MLP neurons of a small language model. Each row is named by its layer, matrix (gate and up: input weights) and neuron, and shows model dimensions 32-127. Each number is 50 + 15 x the weight over its row's rms, rounded and kept within 0 to 99. A neuron's up and down rows have the sign that makes its largest values positive.
After each neuron's rows, "fires after" lists the tokens most often just before its 100 highest values on Wikipedia text that the model never trained on; "fires on" lists the tokens most often at its 100 highest values on Wikipedia text that the model never trained on.

L4.gate398:40 47 55 46 53 51 71 53 54 37 33 74 34 78 42 38 37 49 43 45 36 40 42 53 22 48 26 26 72 72 59 71 34 27 47 71 52 76 74 39 50 33 68 47 40 44 78 62 63 49 63 75 06 51 46 67 63 81 18 65 67 41 50 52 35 39 27 68 56 45 49 41 39 33 54 62 56 42 47 32 57 68 74 35 30 36 37 59 64 63 56 42 41 47 48 57
L4.up398:52 35 29 65 34 52 34 44 22 68 43 31 49 38 77 59 45 38 49 48 54 64 38 59 27 60 45 65 45 54 15 90 38 19 61 63 59 68 51 74 67 41 58 51 48 54 43 56 70 65 49 50 56 76 59 45 47 51 63 51 51 39 46 79 27 42 77 49 67 63 41 62 20 49 37 34 56 60 82 76 74 64 43 65 60 62 59 45 44 27 29 52 58 49 62 45
fires after: ") ", "Votes ", "als ", " ", "Cup ", "\n"
fires on: "| "

L8.gate238:36 25 21 29 50 48 30 62 59 28 39 24 40 64 55 36 49 42 55 16 46 47 66 47 55 40 49 28 59 30 52 71 29 72 58 45 51 73 27 35 62 39 27 73 50 71 69 55 49 56 51 34 41 27 37 63 49 41 81 71 58 67 29 56 41 47 40 51 67 50 63 41 31 48 40 46 50 16 40 68 59 34 74 41 50 35 61 58 32 40 77 61 34 39 40 56
L8.up238:37 52 33 19 70 61 46 36 50 26 52 49 36 63 53 42 50 72 35 41 50 45 66 44 60 62 41 56 47 57 69 76 53 42 53 74 45 70 21 50 78 52 31 41 16 72 30 33 69 47 56 48 36 56 57 47 48 52 60 87 51 47 46 69 30 39 36 52 56 76 44 51 31 60 31 45 48 49 45 35 33 34 28 44 61 34 43 51 51 49 48 72 13 41 67 69
fires after: "g", "G", "th", "'"
fires on: "un", "at", "as", "s", "al", "is"

L8.gate195:47 64 56 59 76 58 50 68 43 68 50 30 50 63 45 73 43 22 41 77 55 57 57 51 60 40 40 46 64 37 48 69 38 36 57 19 48 61 42 43 45 38 55 54 65 63 39 63 24 50 51 38 78 48 58 46 41 35 25 44 45 64 59 56 53 73 55 60 48 20 44 27 63 27 60 80 61 66 23 68 43 37 54 45 55 54 56 38 45 45 54 34 33 45 35 53
L8.up195:62 75 50 35 51 42 57 65 79 57 65 26 55 54 33 77 50 38 53 56 55 52 56 50 56 56 34 44 33 67 59 66 33 52 58 43 38 29 72 45 42 45 63 43 55 87 45 38 65 56 58 51 87 56 50 52 51 54 51 35 11 63 69 35 24 64 46 43 24 32 70 41 51 67 60 54 38 52 44 44 53 72 64 54 60 44 48 41 55 44 47 28 15 51 36 54
fires after: "==", "===", ":"
fires on: "\n", "\n\n"

L4.gate300:59 51 65 61 52 53 39 62 54 33 29 31 47 60 48 63 35 71 60 54 59 62 52 91 30 25 49 65 47 50 60 54 38 45 47 74 54 53 58 07 45 46 74 54 50 52 36 50 37 36 71 50 53 82 46 59 58 52 17 65 49 62 43 49 74 58 55 59 22 34 44 21 28 38 55 45 62 48 28 55 33 65 50 26 41 37 46 68 48 43 55 50 49 29 75 61
L4.up300:55 45 85 73 51 29 35 76 49 55 41 46 64 58 34 52 46 51 68 42 40 41 35 54 36 83 59 56 42 53 27 37 30 59 48 47 58 47 44 38 73 40 67 25 43 47 69 65 58 41 50 58 50 39 33 48 20 53 41 69 61 76 60 53 43 78 25 43 68 33 37 29 69 61 73 37 49 40 31 37 57 40 36 61 24 36 46 75 53 59 69 51 52 83 50 48
fires after: "\n", ") ", "Se"
fires on: "- ", "| ", "q "

L2.gate553:42 31 61 76 39 42 30 31 30 58 72 50 57 47 49 39 64 73 51 43 58 29 76 60 70 42 45 42 55 34 62 46 43 39 79 51 95 34 48 48 48 50 59 29 42 62 38 60 25 40 45 52 54 35 51 37 79 46 50 64 64 43 68 73 63 39 66 36 52 29 15 51 57 53 48 48 51 63 54 62 59 30 40 45 54 60 45 41 36 58 38 67 41 55 69 58
L2.up553:51 70 42 55 53 79 63 61 55 49 54 43 48 69 44 47 53 61 31 39 58 30 58 45 73 12 53 49 31 63 67 36 50 52 26 46 37 63 51 80 45 57 40 55 41 54 46 62 31 70 31 36 50 62 66 36 84 49 61 49 59 59 63 49 39 51 35 28 33 54 57 77 35 61 60 39 63 55 80 29 37 40 49 30 30 41 48 61 39 48 73 59 34 64 42 59
fires after: "\n\n", "\n", "\"", ") ", "Date "
fires on: "| ", "- ", ":", "\n\n", "The "

L2.gate50:33 56 46 41 46 43 45 79 61 56 11 26 61 23 63 55 75 18 37 39 34 52 49 28 51 34 66 53 40 27 57 48 56 81 59 47 32 53 39 74 48 68 54 39 27 56 72 66 66 68 59 60 29 59 66 50 44 71 52 42 71 43 90 52 48 52 49 49 24 42 41 44 58 43 26 49 45 39 50 62 41 62 38 55 32 74 31 48 15 45 35 50 80 50 18 59
L2.up50:57 64 42 40 51 77 56 58 65 66 32 24 45 41 59 43 39 30 45 49 20 59 31 32 44 43 55 99 51 49 29 54 63 75 63 45 41 60 27 42 46 31 78 38 37 77 41 51 32 35 33 46 45 39 51 34 48 71 40 63 72 52 69 30 54 41 47 31 44 28 47 52 45 43 31 68 32 63 38 32 40 77 42 68 40 62 59 52 52 34 41 66 43 41 31 39
fires after: ", ", "), ", "was ", "is ", "="
fires on: "a ", "an ", "\n\n"

L9.gate488:49 65 59 68 49 40 43 40 75 34 49 48 74 53 45 50 57 23 47 40 62 36 19 66 61 51 46 39 42 76 46 65 49 48 56 39 58 21 38 42 72 62 42 43 61 64 49 63 55 50 92 57 78 57 60 45 75 36 83 42 48 65 66 43 54 43 47 40 40 47 86 16 56 48 38 35 42 85 24 16 26 57 84 27 52 29 20 59 37 19 43 46 46 54 52 48
L9.up488:58 62 50 34 63 31 63 71 49 64 41 26 41 37 44 58 35 56 72 57 62 64 37 42 45 13 63 33 51 41 62 37 63 52 33 34 50 45 52 78 60 64 59 43 45 61 49 52 72 40 58 65 99 36 39 40 54 71 39 39 34 49 38 44 53 46 52 58 54 39 25 72 87 63 58 48 63 36 53 58 65 41 43 54 64 50 45 31 54 49 66 70 29 48 56 52
fires after: "\n", "\n\n", "==="
fires on: "- ", "===", "\n\n", "\n"

L4.gate349:36 31 44 26 55 22 40 51 72 19 32 65 46 52 72 53 52 68 78 36 60 42 79 28 47 43 78 56 47 56 46 50 37 53 50 37 40 53 00 55 36 59 61 41 62 65 67 78 31 53 51 68 46 37 38 51 41 46 56 29 60 70 53 46 48 62 41 60 48 63 58 26 50 49 39 81 12 69 71 73 52 33 50 45 66 32 66 46 55 77 52 30 47 40 50 54
L4.up349:33 55 46 56 80 62 64 51 33 30 42 57 85 53 52 56 44 66 68 45 54 30 63 59 60 04 49 55 37 58 45 51 35 30 64 38 44 33 43 45 46 52 65 15 54 81 84 65 41 59 43 55 39 47 66 39 61 66 48 39 64 57 51 66 45 24 41 71 53 84 64 30 51 59 30 36 18 60 67 56 45 54 58 53 52 44 49 46 55 41 47 62 62 38 18 45
fires after: "==", "ar", "l", "===", "N", ")"
fires on: "\n\n", "rest", "l"

L8.gate598:22 17 73 42 70 60 58 81 49 58 61 41 48 49 45 50 57 48 58 72 40 57 64 49 65 62 53 60 55 45 47 17 32 59 48 54 88 30 62 36 43 38 76 69 44 46 39 71 51 52 32 44 28 58 36 57 68 71 50 43 58 41 23 49 39 55 78 77 65 41 58 56 41 68 57 32 40 66 43 50 30 54 62 63 34 79 36 57 55 80 66 50 44 57 68 24
L8.up598:71 40 70 51 42 41 44 45 34 53 23 41 23 52 50 47 22 43 30 78 60 49 66 52 71 39 60 43 26 47 89 54 48 47 42 56 58 57 59 41 42 38 51 63 36 50 33 60 48 47 27 71 56 48 59 52 91 88 44 40 30 50 29 34 41 53 76 42 45 64 28 44 80 45 42 53 52 59 33 51 47 53 48 56 46 62 55 31 68 32 55 51 43 35 58 58
fires after: "on ", "| ", "On ", "("
fires on: "January ", "November ", "October ", "April ", "February ", "September "

L2.gate542:39 61 79 67 62 75 42 83 49 64 47 24 72 34 52 42 58 48 72 38 15 61 75 51 31 42 26 53 41 51 53 56 63 85 56 33 40 75 45 28 44 63 43 42 53 45 54 41 63 57 55 68 67 49 47 57 62 52 64 44 29 48 54 46 44 35 44 50 37 49 51 46 56 68 47 49 47 61 52 79 73 72 52 62 55 58 63 82 41 41 29 47 65 45 33 53
L2.up542:36 55 60 39 64 78 38 31 63 45 53 27 51 40 48 32 40 55 66 90 46 77 70 28 26 43 34 54 66 51 61 50 58 67 73 30 32 78 25 38 58 58 62 34 51 46 55 46 38 24 57 40 27 78 49 39 30 49 67 56 36 65 63 50 38 43 24 24 58 50 64 68 71 34 52 69 59 37 43 76 35 44 47 70 49 45 53 72 75 32 52 46 42 58 49 55
fires after: "is ", "was ", "=", ") ", "1", "\n\n"
fires on: "a ", "), ", "an ", "\n\n", ") "

L3.gate595:33 54 30 59 43 34 34 48 43 56 63 51 57 64 51 35 53 55 79 45 51 61 51 13 65 45 55 45 40 42 44 31 30 51 42 25 63 45 19 33 64 57 65 76 37 42 45 40 84 53 30 50 31 50 42 58 49 79 26 51 49 49 73 63 33 56 41 69 34 45 55 55 56 61 35 37 36 36 49 54 80 40 61 52 41 51 60 50 38 40 46 73 51 43 39 50
L3.up595:59 60 55 48 29 83 21 42 26 37 59 34 78 50 58 58 57 21 67 27 24 77 84 53 38 52 47 40 27 12 42 54 27 65 37 47 64 73 48 67 46 54 37 43 67 53 57 40 49 50 36 52 35 58 62 44 70 40 53 51 66 42 27 34 24 44 37 41 35 49 45 46 49 38 61 58 64 67 44 79 51 54 51 76 64 29 53 52 36 47 59 53 35 47 52 31
fires after: " ", "200", "li", "198", "197", "hold "
fires on: "| ", "8", "ve", "8 "

L4.gate102:37 45 78 55 21 39 18 52 52 46 66 46 45 50 40 44 93 74 56 46 58 72 59 60 73 48 24 82 35 35 58 54 57 40 83 41 63 44 44 50 46 42 39 42 53 25 40 46 52 55 76 54 71 41 42 64 59 60 47 57 45 72 59 43 64 72 57 64 36 37 58 49 34 64 56 49 35 45 65 67 28 40 64 45 56 79 55 58 50 44 47 54 50 45 54 34
L4.up102:13 50 53 46 34 51 46 25 62 53 62 41 75 60 34 37 58 29 59 53 16 47 49 60 42 55 20 51 38 84 87 70 40 31 56 61 46 62 29 53 48 71 52 26 60 44 74 66 57 26 62 25 31 43 50 64 53 35 44 44 22 70 23 73 47 68 44 49 20 35 51 59 71 58 94 79 20 45 62 44 36 38 64 62 38 55 45 61 57 69 52 53 33 39 42 58
fires after: "\n", "in "
fires on: "- ", "ae"

L7.gate667:54 57 74 63 54 73 33 58 66 49 72 58 44 42 51 33 63 70 55 53 62 38 48 67 46 55 57 60 41 14 66 72 41 46 77 53 82 38 33 48 66 46 53 35 60 53 32 58 58 62 47 43 58 31 47 48 88 46 57 58 46 38 43 61 39 76 25 54 31 45 28 52 93 07 47 49 52 69 43 61 24 38 43 54 59 31 39 53 54 52 46 42 16 58 48 34
L7.up667:52 68 58 46 28 44 45 64 68 41 55 73 48 31 57 61 52 47 56 68 47 38 42 36 47 35 66 70 66 52 38 31 41 23 48 57 43 38 48 28 23 59 52 63 35 68 57 45 39 54 29 76 53 69 43 61 58 73 52 63 38 55 65 68 42 46 27 40 77 45 26 66 67 48 33 70 38 69 55 40 67 74 61 23 76 43 83 79 53 42 46 30 10 62 59 46
fires after: "==", "===", ":", "T", "at"
fires on: "\n\n", "\n", "su"

L4.gate334:39 49 56 27 65 76 47 51 44 47 48 56 38 63 40 26 26 36 45 61 63 34 70 39 48 30 63 74 44 78 46 52 57 62 25 58 18 57 34 36 68 59 44 76 51 29 63 53 43 36 56 32 83 65 41 69 58 54 63 71 57 46 24 42 46 41 60 63 64 36 50 34 54 63 42 31 45 40 68 45 46 81 52 24 31 41 55 28 41 56 49 39 47 30 56 20
L4.up334:34 57 47 51 33 53 46 28 65 44 68 50 19 46 64 36 63 76 71 49 58 54 58 69 17 55 57 68 47 63 33 71 48 41 42 46 44 43 61 46 72 18 45 42 64 47 35 49 37 61 24 63 46 47 38 43 41 47 47 67 59 14 49 68 43 52 65 45 32 68 32 68 46 70 70 29 57 34 81 47 76 61 46 39 46 45 50 52 48 46 46 58 37 30 55 56
fires after: "pol", "c", "aur", "Columb", "disc", "ach"
fires on: "us", "ice ", "ock", "ice", "iti"

L3.gate538:62 48 66 36 55 40 17 47 93 49 57 49 41 56 24 33 60 31 27 71 58 34 55 99 64 70 55 49 62 51 92 66 57 37 46 52 37 48 59 83 40 48 57 35 57 50 53 66 35 40 52 40 49 44 57 52 77 75 49 43 72 70 40 57 39 53 75 59 46 67 86 52 67 32 35 45 14 52 30 39 49 42 35 24 57 54 40 73 44 49 40 47 54 53 25 52
L3.up538:63 70 46 45 61 48 46 61 32 27 36 44 48 32 54 42 73 58 57 29 42 86 48 37 56 31 55 68 64 39 40 65 51 44 37 59 38 34 56 76 67 40 64 54 42 17 36 37 37 40 65 88 42 32 23 44 37 44 70 49 64 43 29 73 37 30 83 50 18 26 63 30 49 37 66 42 58 68 70 35 46 15 39 53 66 62 52 68 57 65 50 39 73 73 43 45
fires after: "\n\n", "| "
fires on: "==", "===", "== ", "at ", "in ", "\n\n"

L4.gate571:40 55 42 58 13 64 75 47 62 51 14 25 62 36 48 36 52 23 42 53 33 76 24 25 50 67 26 41 55 87 52 37 25 38 44 39 32 43 70 60 57 80 47 22 64 73 53 45 62 65 47 60 32 42 44 41 68 55 60 67 60 57 72 49 42 57 65 45 44 52 30 59 49 55 39 49 26 48 45 45 54 38 66 58 39 66 27 81 41 56 37 63 35 69 29 70
L4.up571:37 49 54 27 52 74 78 62 52 53 51 29 64 66 31 41 26 59 63 65 58 75 40 62 99 45 65 42 63 53 51 45 29 11 35 51 50 59 57 69 60 66 64 57 62 60 36 42 52 38 57 76 51 29 44 57 47 47 61 46 57 55 43 68 07 42 41 37 37 58 50 43 46 40 20 64 50 54 37 49 54 86 13 36 27 73 49 45 63 63 50 73 31 61 43 67
fires after: "==", "===", "P", "Lab", "p"
fires on: "\n", "u", "or", "or ", "\n\n"

L2.gate210:34 56 77 42 48 68 29 42 44 36 55 24 35 92 32 32 53 49 36 63 86 56 42 54 52 60 26 23 44 81 63 42 50 40 42 42 63 44 63 73 32 68 27 44 59 54 28 57 66 52 62 63 28 57 39 43 80 55 51 68 47 33 57 61 49 57 45 70 57 66 61 57 52 44 79 71 61 47 45 62 69 57 51 62 74 42 59 56 74 32 65 37 59 61 47 50
L2.up210:76 38 76 45 35 50 44 37 55 22 72 32 42 77 26 62 32 42 43 47 64 64 42 38 35 53 55 48 82 46 55 68 34 37 47 72 28 38 61 44 04 41 36 68 65 58 29 47 49 48 28 57 52 48 63 58 73 46 52 54 44 59 64 60 58 39 45 41 45 65 64 45 34 52 51 74 45 60 77 34 40 71 48 39 37 20 42 40 47 27 49 49 78 64 48 32
fires after: "\n", "9 ", "6 "
fires on: "| ", "- "

L4.gate163:14 56 41 65 56 36 53 41 45 58 64 66 40 63 37 39 46 72 45 51 73 77 44 57 25 25 52 42 68 75 68 46 36 46 33 56 46 51 60 60 21 25 49 53 53 72 43 41 45 66 39 62 18 52 39 33 50 36 58 79 54 47 48 59 55 25 48 53 66 60 39 48 41 72 55 74 50 57 57 30 60 58 54 59 02 45 38 43 37 50 45 41 53 61 52 53
L4.up163:40 42 43 49 54 53 48 45 21 40 52 71 28 48 48 38 42 46 45 54 56 65 42 45 37 45 57 30 47 60 83 50 30 58 41 31 46 57 46 52 45 44 36 51 42 37 47 60 27 81 38 65 51 48 46 41 56 63 45 72 62 43 42 44 67 49 43 41 28 36 56 27 11 44 50 53 25 47 50 36 43 59 51 36 51 46 24 46 48 57 64 48 39 46 47 41
fires after: "\n\n", "\n", "My"
fires on: "== ", "| ", "\n\n", "=== ", "k"

L4.gate420:31 54 52 47 70 64 40 39 35 37 51 49 74 52 52 37 64 87 72 54 28 67 38 27 50 30 60 77 55 24 68 48 63 63 88 70 66 49 39 54 63 70 40 60 57 57 75 57 41 56 60 72 46 41 86 47 20 32 22 39 51 57 74 72 58 47 74 44 32 48 52 63 43 71 41 49 54 54 47 31 73 65 47 57 37 63 82 49 56 31 37 33 62 60 45 51
L4.up420:54 36 39 46 30 40 44 48 43 56 63 36 52 56 59 24 48 63 42 53 29 47 26 28 63 38 64 96 64 41 54 44 43 34 39 42 52 59 44 60 62 75 41 35 63 45 44 47 52 41 49 45 59 19 56 15 51 49 31 39 38 51 58 74 50 24 56 48 62 63 25 40 43 59 47 38 34 62 37 11 29 44 49 64 43 59 62 32 49 61 65 29 62 62 40 32
fires after: ", ", "s", "es", "'"
fires on: ", ", "a ", "an ", "s "

L9.gate66:34 37 61 69 49 33 72 33 64 57 51 63 57 41 65 34 27 48 76 51 75 59 28 35 57 41 56 56 52 97 76 46 20 62 51 68 59 56 65 42 44 38 46 58 40 50 38 46 58 44 29 91 44 59 61 28 75 37 60 51 63 67 47 27 25 61 31 72 38 18 52 57 25 51 48 51 68 52 48 47 29 33 73 41 41 56 83 59 52 57 38 88 61 56 53 38
L9.up66:45 37 57 88 57 90 80 83 48 41 46 70 35 55 63 52 49 84 33 42 53 71 39 45 45 57 52 34 73 48 54 46 52 56 66 59 71 45 51 54 46 42 59 57 63 62 60 55 54 62 48 41 66 80 53 35 62 52 32 62 46 64 85 23 61 42 35 60 70 33 56 52 61 30 58 44 34 42 54 70 86 57 45 53 62 66 41 26 47 29 31 59 43 71 68 95
fires after: "\n", "| ", "\n\n", ") "
fires on: "| ", "App", " ", "G"

L4.gate366:43 33 42 77 70 30 27 69 57 44 45 71 50 63 38 51 64 40 67 50 73 35 84 36 29 44 47 31 77 48 48 41 40 62 44 46 41 68 36 44 35 74 28 63 72 43 63 63 54 52 44 88 36 49 54 45 54 48 31 41 58 63 53 40 59 43 66 56 48 47 43 59 39 38 53 25 34 41 35 26 70 37 61 29 74 52 33 45 57 33 72 54 54 48 39 46
L4.up366:45 49 58 39 52 43 19 41 38 58 50 47 81 33 35 35 39 23 35 55 64 69 29 53 45 46 64 37 33 57 62 85 50 27 28 38 42 49 45 57 36 52 58 50 46 45 36 53 47 37 49 66 64 38 46 43 57 69 66 46 71 90 61 50 44 68 41 46 28 62 52 49 45 64 21 43 33 53 48 54 47 38 14 53 48 75 31 78 60 45 41 38 54 65 58 63
fires after: "\n\n", ", ", "as ", "– "
fires on: "==", "voc", "a ", "ior ", "\n\n"

L3.gate74:76 67 55 69 24 36 65 62 35 57 42 52 66 61 40 51 62 56 48 73 25 31 37 83 38 31 48 58 39 47 57 36 40 33 47 32 54 49 53 46 15 51 42 29 53 72 35 26 63 66 42 46 48 42 57 34 48 39 45 47 53 49 52 47 52 64 51 54 56 56 38 67 42 53 69 64 59 31 44 59 08 73 19 29 53 43 39 35 69 35 40 55 43 64 40 58
L3.up74:73 52 52 68 47 49 27 42 55 53 63 46 49 38 55 38 31 26 34 60 61 59 47 55 22 26 48 41 45 67 26 26 37 69 72 44 45 23 40 38 25 52 36 51 36 57 19 45 93 56 71 82 29 40 58 30 67 40 39 73 41 49 42 48 37 40 57 91 58 45 28 48 41 51 80 58 28 62 25 65 56 68 58 52 42 32 45 42 33 58 72 46 63 38 65 49
fires after: "==", "===", "d", "\n\n"
fires on: "\n", "\n\n", "e ", "== ", "ate"

L7.gate506:41 80 59 55 52 69 58 86 46 54 52 63 39 54 55 58 38 63 66 92 52 45 44 82 56 56 47 50 17 53 35 39 42 29 37 65 50 26 48 47 35 50 40 45 50 50 55 71 30 56 84 55 18 33 45 51 40 54 78 42 20 54 61 50 18 62 17 60 49 61 32 54 48 60 69 41 51 40 33 51 50 50 57 39 67 46 54 60 59 16 51 33 38 42 39 56
L7.up506:29 48 60 52 47 66 38 43 53 46 70 66 51 59 44 81 37 79 69 59 13 50 40 54 52 34 39 44 35 55 18 38 43 28 78 30 38 24 76 76 69 54 49 58 37 07 47 49 39 70 60 37 30 61 19 38 65 71 46 52 63 45 53 45 62 68 33 59 69 45 42 56 56 64 30 45 39 58 62 63 81 40 49 30 55 56 44 29 37 55 73 41 58 34 66 64
fires after: ", "
fires on: "and "

L4.gate440:88 50 36 47 52 52 45 42 39 26 40 55 45 37 57 34 74 26 61 33 61 39 66 35 65 61 41 62 40 57 85 56 24 40 62 64 42 22 31 61 42 38 42 46 54 73 34 51 36 71 53 63 66 33 44 71 27 32 42 45 46 44 61 47 66 65 62 66 54 62 25 50 51 61 41 45 30 43 54 58 42 56 60 71 53 18 73 40 60 65 34 70 51 61 17 49
L4.up440:43 37 56 46 50 53 50 67 51 70 77 73 67 35 59 70 60 83 58 48 37 79 47 60 72 84 48 55 53 48 76 53 42 45 70 39 72 33 67 28 25 66 45 55 43 48 51 76 38 51 47 38 26 60 39 54 44 51 51 34 50 62 43 43 32 43 42 46 50 65 58 40 60 58 49 46 62 46 20 29 41 52 60 36 57 48 39 62 28 56 52 31 77 45 42 47
fires after: "==", "===", ":", "met"
fires on: "\n", "\n\n", "m ", "ank ", "res "

L2.gate427:47 64 35 51 49 36 50 57 40 35 40 71 32 46 55 29 61 30 74 28 75 38 51 65 71 43 65 53 54 29 64 54 30 36 68 58 58 55 69 68 67 52 40 51 43 39 42 54 68 43 78 56 52 86 49 41 66 50 34 54 63 39 47 46 74 24 36 60 40 45 50 27 58 22 36 61 75 47 66 48 65 64 34 36 58 59 52 67 20 61 49 70 43 63 60 67
L2.up427:49 53 57 53 56 33 50 49 32 32 38 76 46 44 47 68 60 49 69 49 58 56 51 08 47 45 47 55 62 51 64 72 41 48 51 57 63 54 34 28 51 50 43 83 77 45 38 64 35 27 54 50 61 63 52 67 42 13 66 46 42 51 58 62 43 36 37 31 62 44 43 25 71 48 44 60 70 59 32 68 88 29 41 34 83 64 61 52 82 43 48 62 66 65 70 71
fires after: "| ", "\n", "s", "ali"
fires on: "0 ", "| ", " ", ") ", "fication ", "t "

L3.gate339:38 61 49 57 57 56 43 55 73 75 37 32 29 35 26 54 66 35 46 53 63 49 54 27 55 70 34 18 27 43 88 52 50 69 70 21 60 48 45 56 50 52 24 44 33 53 38 27 56 76 40 42 39 49 37 52 39 36 28 51 65 45 54 69 51 22 41 21 43 68 27 44 64 44 65 48 56 18 56 58 50 66 39 38 45 43 55 72 46 43 41 34 70 35 47 72
L3.up339:29 59 71 45 37 32 49 38 38 66 44 25 48 69 45 02 53 57 33 71 21 70 37 68 45 50 23 44 09 53 70 60 61 45 48 27 34 61 43 43 57 72 33 34 49 61 36 48 29 68 76 30 39 64 61 28 45 68 45 45 55 62 41 43 32 66 44 61 50 44 15 29 66 53 31 59 55 61 67 64 60 16 45 54 51 37 63 67 65 45 48 53 29 58 55 33
fires after: "was ", "0 ", "became ", "is ", "be ", "d"
fires on: "a ", "un", "| ", "an ", "ly "

L3.gate33:79 59 64 74 82 38 45 51 26 50 38 45 50 29 66 55 62 67 54 30 26 61 44 46 40 42 62 78 56 46 50 38 54 44 63 64 58 20 45 52 55 43 46 22 28 54 69 39 58 40 57 58 57 70 59 35 49 58 40 29 57 48 66 69 47 28 41 41 56 88 40 23 43 29 62 29 64 42 32 32 37 37 34 55 63 73 50 44 50 41 37 41 40 70 85 33
L3.up33:61 36 55 40 40 62 18 36 55 58 35 34 45 44 34 26 69 60 82 40 54 48 36 57 62 39 42 49 32 38 64 21 60 41 26 66 50 27 23 48 50 30 34 66 53 42 67 59 53 48 76 37 47 72 19 48 33 34 49 56 47 33 66 62 51 43 53 44 35 59 45 51 20 68 33 62 46 30 42 22 20 24 55 44 42 23 15 53 72 78 56 40 55 58 42 64
fires after: "|", "Mar", "known ", "38 "
fires on: "\n", "| ", "t", "and ", "as ", "to "

L3.gate24:32 61 55 61 49 42 83 35 35 31 52 25 46 24 54 87 51 25 37 55 36 58 47 39 47 61 45 49 63 69 53 65 48 38 69 53 67 48 42 66 63 31 41 41 19 35 45 57 48 47 33 53 26 60 60 10 76 58 70 71 57 83 59 28 66 37 33 60 44 77 66 51 63 62 65 47 46 47 54 32 38 47 56 52 42 49 56 37 50 34 51 38 16 46 32 66
L3.up24:47 68 59 51 34 69 75 37 52 46 27 29 29 37 19 30 17 62 55 43 44 34 48 85 51 59 48 62 18 18 58 36 53 53 50 36 41 17 53 75 53 42 60 48 71 70 62 62 49 64 56 47 52 62 40 63 54 54 82 24 49 89 25 42 65 75 41 36 34 46 57 20 70 52 39 45 50 64 46 45 64 45 71 21 58 44 46 56 56 54 59 84 47 49 46 30
fires after: "\n\n", "\n", "con"
fires on: "===", "=== ", "of ", "test", "ot"

L2.gate651:58 56 74 54 36 43 39 61 20 50 41 37 37 63 27 46 46 80 37 59 10 62 69 59 60 27 51 24 64 39 52 47 57 61 57 47 35 44 40 56 41 46 36 50 55 55 41 24 37 40 48 41 75 48 53 61 46 17 59 57 49 56 46 59 34 48 32 68 58 42 36 61 50 26 37 68 62 47 47 77 36 20 26 53 54 54 52 53 67 19 22 31 47 42 56 24
L2.up651:50 18 66 82 54 54 47 65 32 77 48 26 54 48 59 60 30 59 32 54 48 54 52 20 33 66 37 30 28 48 45 48 53 27 64 54 53 61 47 56 31 57 51 51 65 57 45 67 48 14 73 63 66 41 71 54 76 40 45 40 38 26 51 40 41 46 47 43 44 52 54 54 61 42 57 46 41 55 58 49 32 68 43 44 63 69 73 44 34 20 49 26 24 25 42 38
fires after: "==", "===", "2", "202", "200", "201"
fires on: "\n", ", ", "0 ", "\n\n", "1 "